{
  "head_dim": 128,
  "init_std_up": 0.0287,
  "warmup_steps": 200,
  "decay_shape": "linear",
  "batch_tokens": 32768
}
MLP neurons of a small language model. Each row is named by its layer, matrix (down: output weights) and neuron, and shows model dimensions 128-223. Each number is 128 + 32 x the weight over its row's rms, rounded and kept within 0 to 255. Numbers have three digits each. A neuron's up and down rows have the sign that makes its largest values positive.
After each neuron's rows, "fires before" lists the tokens most often just after its 100 highest values on Wikipedia text that the model never trained on. A number after a token or word is its count.

L2.down83:121147146114044156121159112128131123080123169115112092074164167124113114112139168153137145100124092095134123159089124129100177124165158134060145207129138114123103100114094108123110141157051220124097112072169149149138106170139169143149125094125128072130161175156133097158145103135141113065
fires before: " " 92

L4.down427:143125113128143118109164072147084156135135119134155112141133133123103143117145145165166094096132124151100145143092135124108145102142140125128252106116166092087133111108122103134099088111125144117111155140093114149159099141090137117085062122129146153139131116104123108126167129112213158179
fires before: "," 31, "." 15, " to" 6, " he" 5, " and" 4

L2.down80:138088126083152119085103164124126108059093105124152117079147134103112164096144134158107152126112069186140088096102107093095095083171165127104148145160111093115084182127088143144166068167158179151135112125106087119171129144133149153150109178126137147135065158137138142145137200200101078099
fires before: " " 50, "icide" 4

L2.down983:176057132157116100157127115121119060106145179174132173106174152132108153155163162142133133112152124149131109168120107115092166116129140116129138071136123154114106092135168118117177133073061117130154094120113141107082169134165076104135094085181097131147136066160167154109125167173108109111
fires before: " of" 32, " to" 12, "ity" 5, " that" 4

L2.down487:102130124076144113101074125123096163078082119173105155082181138121090148092120102095138109136109163114159118167095069166103146135100170101049104071123154131178106134099164131114096092162078138122113151111122161190182117103135112138131074136141155098099185040123166101074118169182139150161
fires before: " |" 62, "\n" 5, " people" 4, " (" 4

L4.down618:121153155114110074164149151167190133136180171132125160118108088133148080132158082144094112187180075112109126130112112127164087189181154084101103096156170215152060105196099123117089097086114110112120082143139132134069129110111175113096120146112154110079106123091140177109140125090047090148
fires before: "," 37, " " 29, "." 7

L4.down176:131070172138111105167116133122132149099114121174137168156100159116089173123207114136111141157132167116146122192183109160102070148136146140171080139154163134131176162135108128057133084068119141073180116134134132117086094119127178107120102168154144094132092096132148136115184128118114110136
fires before: "==" 38, "The" 17, "In" 7, "S" 4, "===" 4

L4.down922:150105136122059132146107155135158130028059153135175116108106123148159132075110120111122112147124132208084057173080132165105130143064165173167108166074165150097201179147153099154109122111123111139148114152091086160098093106130042117062193123108133107162109115095159146149036118148170107143
fires before: " " 49, "\n" 14, " |" 9, " -" 4, "3" 4

L4.down947:086094151106057061150088112119072084117096176143140094178126078092137149159080083157130118093150136120120142087148155139162069123145123120159122115172068121089109115152134130132147091097160164119077123163171100099152178121182170088141112137172054158163176128151094146106150186102094137101
fires before: "–" 26, ")" 18, ")." 7, " |" 7, "." 6, " to" 5

L4.down191:136120154110103149152082120110089210129113115048131138093099170098161126144114095148173082177141129138112126154140120087153122185155081134134139125137093104060157123134160141170152135136157074082134137171132160135146123133137185014122131091205091107205154146141141150114143182103101146122
fires before: "==" 32, "===" 23, ":" 7, "|" 5

L2.down286:168064110139113181116126098162189156152120178127100189150105096129157065145091126172105149159119066163140098064143126141084088076113141213137089143156112120112152131138086165138139150168194116102123110106133118118125157091126167132089087136104114104208130132113129115198095122121115052118
fires before: " |" 32, " (" 17, " =" 13, " –" 4

L2.down317:074176089113146055115128140133125152099135175143208116086127122160140158123137152080100121089137141077111199165149175127184125158140119149068129117134062071123108116091175120147080094134113112127135114113167129124124101055113079178127104149134120073143135094113100086132119167092163156110
fires before: " |" 40, "ous" 5, " (" 4, "," 4, ";" 4

L2.down510:102123158110042110146140136113096076116154123175130119077102134142172057132084117128109117132079149072118074111178063093157118144122084138098122129146115164153072165065116160145164121104104104119159040117127143102115140094129130071123122111142145128173116133158125113190109128101108178160
fires before: "\n" 75, "-" 5

L4.down108:148125068110107125138111150107165131097170139153134115134163096168152140156110136170088172100161162127105145137096098116145116126149109121139117118127114121138082138177110053086141144185083178094161081126098164163092118067094125138141167146172161132138143100153080138152095131123137124129
fires before: " |" 44, "″" 24, "." 6